Part of a small language model's weights: width 384.
MLP neurons of a small language model. Each row is named by its layer, matrix (up: input weights; down: output weights) and neuron, and shows model dimensions 240-367. Each number is 500 + 25 x the weight over its row's rms, rounded and kept within 0 to 999. Numbers have three digits each.
After each neuron's rows, "fires after" lists the tokens most often just before its 100 highest values on Wikipedia text that the model never trained on. A number after a token or word is its count.

L8.up998:499491455526524527543496506491512504514478451482480522519553510492498509497483511506500459496527500496535462505514513487469533500471554548468516521458492543537463474518545500525515512504485474487495467521498480478495416507523448484537503508475476541500515499482508501524485482471467489492498517516496476498500505442541490435495516443500540451514472483480469512439513499470490464477538
L8.down998:490494431530470469515507541517490480501466502468484501512482516511498497524488476487517508393518468519520538434515519512464471534492473526469488521453500447506485519435527513523471512517505484506460528551495486511470478494445525490503522507479495519506528524494494467519505527476483506479480503453520526542487496536508465521524459474514517487476547503549476446489494540520535477513481
fires after: "." 24, "%" 9, "\n\n" 6, "D" 5, "er." 5, "s, and" 5

L8.up336:513502517498526513475498513468504501499471502505505460498484552485488518518475520479482465480510496481486524489537513471530442516486497523516510501496505539525517490520564520491489466584494499530491464521477440507484479461528502471457506465491465516539473480504502508500510553488540448509555495481522542475498489503550505474485512495538479457566521451482462513509464477498530501531546
L8.down336:498512492488474536522516501473532518540498498461537527523496505483542569545515528543452474418499516489537559493478501478503487516535478511485485459457532459493468475424526502512467504488452513528493491492517534502492524483476510499515476521489541538459477540502513503473515535531467492483510523465500530484524474495487468513498517492519513503522505508531534483469532539497515465471457
fires after: "." 63, "\"" 4, " inc" 4

L7.up1342:487499469519495501504515462494544528544497504484498492515531495488480486498479540476500466503539477485526480477479525522522466493512468516514542508517523500534496518473488544547536530513470459560475525492512479494486469501523537483527511502538498487515470424475525486492492527498524500464503500491512532506542493471472520526501463529503459549549499467494433510490498514505465523510493
L7.down1342:526497509479494511514479523533460526515535528500459478481463471506525487483494547527500496476472529486508526524496464508460475539548505497526482473475513470462469485460483504468493438530490519474483533449517506460501522527509554530522500510507470510566489512542500519504526540529500473492480490488487523502533475490538529446526479503503524529510508524517488499509567491523515468521537
fires after: " | " 30, " " 10, " l" 10, "10" 5, "26" 4, "3" 4

L3.up1002:504488528540495468515501595489512499483483540487512494501506518441476499522480501517505432487538516555502491519484453499500507498514543548502541504483471484491483504515481511477553516536486492520480475448487492517497443519441457509512515476465489497489475519496537456486574499476478536470479510489489490527493526511502502481523493522509469503508503477489472539503506504457513466528467
L3.down1002:492542483455541509525508503521471487524482500551509500463504491513513513504488516480487486491486489572520512506503532479510538494487490470473511479488510534518487519516537538471475501507476521537477500513455521543513488468505523534507540502547480506529447542499488488491468483491525515485492467518489542479529453513445535484476518517469500489517542471474532500522506474551514466497509
fires after: " |" 30, " |  |" 8, ";" 5, " |  |  |" 4, "% |" 4

L7.up262:496495517528522501514509466465444462484488517504512496544523558472451503511519502503487488490544528457492525509472468478515472477495521510483531505487487535543526503511512471471480486545494492516485466561492539542456492475503480521473513495525480493507506501509527484516534526481478510536519505553438520499508471463506499479476536461485453499487519502536515493478485508457502518549504
L7.down262:514506524503450484478509522531475467489500484525492473462467512568542502497476544481499480500529505482497492557501482481450541515467503493474497438499445476504491532546509434432493503487500473448497489492465523429494507499525483493485484474497555521512529478516497498499486523488503536501501528480525449483499505538546516528519499494498490521507490518452516532577493436507509489511541
fires after: "0" 17, " | " 17, "o" 10, "a" 8, "ab" 6

L3.up496:523494481506504524526532498471519471540451534509504451543527499505509520485500512479547513483516490525504438495490503497501515467502520584496504523488521513508502485481530486538521500544520502477510507496483545540480469433552468477489530533534493453525472509513490515510489529524525492474532511484466511537536503509506496458519503468517513509503477539519512461472491467513491520478492
L3.down496:497463521470460510534496537493532505440471517491492513521434497505510497481464495494487515513518516541486492463511482455506501505490508528495493483443464469522504495510497478478533447484482532518490443498518496475475531489542523514497506508529532506498501567497495494499490471490502523511524497476474526492497463509485468455530499530549500437499500533509500496497467494513540495541498
fires after: "\n" 51

L3.up327:482509459544505545464544471530477495508465504480535497498534483476495473460479503488510502491496500511478477503493477488485515504462523489515485485522496503507486523513499491541502488458469478489470508503449451466561473509505483519536504458551497492474463538472546494520563550453481501489525537504493526466480514549493466494450501506500484465493480482530464492445517493505505513518506
L3.down327:531507502540490501491491526560489543475479481511539483483491532508437494513478512540512492504482523502514515459447498556457505485542507494470511463485489474478496453513497479529461480496469544506461476513430536498512534484476492475547519504507495530496515497495511483472503519505544502503473546496524487548450527500474522518447447550467511499497474477476513518507505493509521455533503
fires after: " |" 28, "\n" 27, "|  |" 12, "% |" 10, " |  |" 9

L4.up1432:530517498542506520488497538496525453510490536521501486511503525529504468487500476492535529472522507524495423482518546526473522477499524515491465512515503532537501476490502494556551518492471476474501494487487535584503513490537447505508529516527532477493528509512519484476485476520472510479539508485462545550529511521525552476513460453483493524511489537542517486477528456514470529480510
L4.down1432:509510531483496488481504488496485469479515486474485489518492558503485490447484503500483460543498492520511490480494529485473502476506480531510497476495465501506473500464459542513490518520477507548475485537522498563545501477500497470484486508479512442488516467487521493505506457476471509476521485465465528481525459492508505491494529504493482485483528514528514510501498516520531514502474
fires after: "\n" 27, "\n\n" 24, "=" 4

L4.up1527:498511505517530550500485466522533533546525493489482463458472484533539500495463518507511481478492448485494477521495489473489501511483557517487498515498508525492499483476504486483529500522498484494456452489485479458514445493508489462523493513460512518452547502439479492507473533550504498516520549480506506492509502491504521503512481495532532433525503505525523485459512483530492486555503
L4.down1527:494523473501504554474527534475519492489464466470449478493484496501435487537476503491505507437530493502547494485500490442502476525482551498507494519476550504480499469525493491523489560481496498498476515491488475525495473523524499486487510482515516536493490512493496466481494477506509481504474517496494477441511487506494498454466527509519491504498489470528474549453500471480516444508514
fires after: "\n" 50, "-" 12, "- A" 5, "%" 4

L8.up1285:572510492496516488505513484488548500468486482456533527492501528466501468459494500525466502484495481500476480478503510499504500510509533495553508509460472515564500506505556524490571480542514507481481458492473488477491482512491491492539489518468497507468533495513512501509523511517506434490506522485520509498468496527483495478528536476539485499528519462490476539481520503481468536486565
L8.down1285:505494518500486499505492533521495480501512491510523516480478519533497490495471480487507462419515503467492544519505473507507507470508497507523506442488499445462502518497500518496516470520457452494485504508496493496508435515483513487505499494533496530470458494533519492521494523531521450452477525509510545490438464516482474473521564468486500478491532463540539507493500495515531475515510
fires after: "." 36, "\n\n" 6, "," 5, "A" 4, ":" 4

L7.up660:490483474483511484514513535468504539449468498504543561486559524440481498505514521499545523466512542571513489477477541510526519474499494501496550486481463535561495524538489525541462522495498462510487463531466505484545494497489456502508488462498522459486505518518448524511470513481469488504503507522463507512486491516476506476455525535484451446539506481497527517481503490495497530493402
L7.down660:546515506467420492511487517522485475501492486476472489474486500515519541545441531504548492417510501484486542510496493495502502532552488518502498507545509474461504498490488526443453454537481530465473508537509477469483486510481506496528513520517508534432497529492521501519518514500477512500501517421434510483493494525480495551511466534496525512461471561510491446537491510458519477511557
fires after: "–" 39, "." 18, "b" 11, "ab" 5, "-" 5

L4.up964:536526492509501503503512514508523471541533493506516475518518541485517513483473504522499475491454467521439493469532538547499525503533537512509513513550509536515479508474482518481504476508478462504511503511497527517518503457510517525504484506527553489513504487508508488532512551470467498476524528484510499499452502539529495497529475508503532477487501555510494469455516463509433485480458
L4.down964:467471526531482505554504492537487455522497504477585505488499486483468531461477484487507472539502522534486540478514487501483479480480481523464502514487506507460474513518499501486508476525484517495489477486483466533568475474525516546443506483507509524491521552474523520548524455533505526486539518506534468474483497504524502514511508468490464505561530490529500462523465550509508467500507
fires after: "\n" 22, "1" 19, " On" 7, "\n\n" 7

L3.up473:523505467536494498534499498488511460518516516495538520480565476474506506497509504573517483480479482499500504501500454518476478513507530529485511502523508469516460507498531501481515483565501524527504476471474476486527513517534427505511476509523480495473464527498540498476524519460469473459548491483498479505484480487531488508558547459507508463513495453495483512523525473521525513508425
L3.down473:487504487520495531508476458470475524457458528503538513520521501519479482486486532507485495501522524472489492528522476489448509483472528488497508480466512494442497489526487526464471471537449486531500505496479467520494551545482535469507567538523491527523519537510491497497518470510525509503481431488506461490524461512534496475515498512489522475519517515436511514468516521528529446534457
fires after: " |" 52, ")" 5, "," 4

L8.up308:511516456488490539485488558511532507516528492510515513500531537508530488496498473533496476487515530533496468474506504508528530460513503529475485515483524507481478534489530518514540535478445481503471478447475518567446516453504478475492443532518500494489491482503500533500531467493494483491518516511456587508479459504517494513549498502536491480541511475524489512512485446504516512489469
L8.down308:518486499479510495537451502503510537447485478501500506506515508509492526466497526474489475503488523536499517533512540511547557507461503486476465507483471465477524473498507495500485504464481528523502529525459518483491466482506547485479544518497513528524457546498481497492519484480488525477464502486513468498507484536510540490507439464486522487510482500477521477498502523522482514473514
fires after: "1" 55, "," 12, " and" 4

L7.up1243:535510488522480514467502479480481481525461485527480515514520535509512483495526484498471517485550533507510502486465480479483534484520530513471528476504499501505468519465489472481473503475514473533534480544502537515475506493504471514513523457490422504474526495496492458534526459467515522486556519519480593473521492502474486502463557488509430523505518497534479471459493506462467480507511
L7.down1243:489500544511480520467490495456479540471509490487496511508522482564493511510495476516496514635485510490509488518512487500442487513504502499502472449526498495472522493504495476500453491503479515454429502517487507469519505528542551494481465509499515497512450456493462507495500504512494522546487524508538514465515536533543510472489500495472504541520473515505509466548512472462539459536532
fires after: " | " 19, " New" 12, "ew" 11, "0" 6, "1" 5, " mod" 5

L3.up1410:496492534514501505493595509506488448516488521515544489494534471489501507478495512511485522493533516491502481498522499499512515492491502483469532492516495504492520513496491477497536476531478514542487468502481488486514509473551469521539486498557491493488463466522528463531437510470519507491526482484490483508481490494506460473437503489477505492504457539487504483475516496522500518518455
L3.down1410:529529473509486471480473469483477479494493473477491518519555500482539538528504495483482518480515512520524542513511479554497493454524497541438486486516491503462510484502508486537512518457486510499491495494461533511484489510465492471541488480517459477470530442447495517509509519518499475499493549507467498519430517494493523518503499525465577470498485519498463479529514484505535511534490
fires after: " |" 49, "|---|---|" 5, ") |" 5, "% |" 4

L4.up1059:488507457502506474515491551517481496513526578511518522473512542427514470477500509511498514499510496562524516467473490533522567497540514504480540483508492484495484509500470516518475451492510481528436482498489468485543528487525505493506491494557505510503530537510497489511529494466517509507466535478505469523494477506466526475500498529530516494496498519489497533521538490543529494490500
L4.down1059:501522536520499530490499490500518510459472479520480477503558476460483531476530481541522467505445527483450545541488514506532511516478431503519525508482516486501482492557528531504491466453513513481495440496562481498468516515501532511512493490484461505509480502519493526509489515513484493539493497525534487460506480542476511477518536552488484477541496479534536471540530481484499509527488
fires after: "." 77, " | ." 10, "–" 6

L4.up435:513510524490527525466495522553516496509519474491491457484475522523521491483520499465520469455485520486475499526533498530481477517463527531549472518486515503481497522537494456490525546481506492519483478453532534504492485508519451463534489566458481458485509476492518476538454514544476517497485498504484579506544534510539573497535457465517519486542510491496492496527508478561496504534462
L4.down435:521520510503508499477520526475508472505495473519475498476489503512448479492518503498511499470537485509537478506493473513494491492508528482538479507494488512497512484508496526519522551468465452500451488486516518510494527481473466509525505526489463474509499473492507469477472525534497484462520505500485528494537573491508527491469491515525470510494471447521493521532497492558517496520496
fires after: "\n" 25, "\n\n" 11, "- A" 5, " released" 5, "^" 4, "N " 4

L3.up271:511496513552542523489502467511494503519502468493533456497517513510495516467430499538478541487489499517502494484542547476505522507527527475522472512485495504517496466503474515513497523505485503481457519497491533500488503458554490457503480521477523515509525516534485484509477561526477487492480541477484494521461497580531570466493498495486524495486475505521469459464472483459488511513533
L3.down271:464491485488480508481487524545505501496452491497472500475499522498478509463443508528515536400523525522472557470510491503479496470493546534530476491521514482472499489509456525468452490488515479548498443500489485495513511527524477485537528539508477482465467513509525491506502480513500511468507522467533519491492494567515559521505501506509479492495504506451491505485536476490526449518466
fires after: "| " 79, " | " 6, "\n\n" 5, "\n" 4

L4.up667:505503503512509518506491507505493498556499525496495518555481458478558479486492469510501502502498474506514459518526469502476467493500509500511514504535454494510477504462465480539540503549526477542537513506500468513442467491513512506459506487480468501471494440478482500498433509493467557508506540461507504536470514513513488500481451513534470543554493511528469494469475482468474501547492
L4.down667:530528512497511475503479559502487531502521481562525543479488523505553471490465529480518500545493531514505480474488543539504521513508511539485528497481494494533506468508474480502486497483496498505508479482507512533532513484486499478504520496500514490495470557501490527522509466530443492504494494490526522495520482508518493499546572476529529458471511520478483462520515477522549510511527
fires after: "1" 21, " | " 14, "2" 8, "4" 5, "3" 4

L3.up672:517547535481491523529519567480535481526501512524500539504507558509512482518500431530531504495509500529527470463506479544537566473481546479464490511457505531491477480483531480509537513543512490512469513499468517532493520481452489504450511531522491491503501497533503490505483501458531525499502522468427522558508501498542522472524512513517528553450441501499492502563502464505463517512480
L3.down672:519479539521463467474478503536505523460522522531490542447506525472478546452451549484494501530520488481480557486474489514453503520526510507499517459468491541503514536506569476482478467509494477486463486510526531485480509548474498504499473532494500490489499551525452486516520466483500486521481481468516523534489510533504491575484470508494524493467496542511497514475504537500495495500473
fires after: "1" 33, "2" 19, " " 5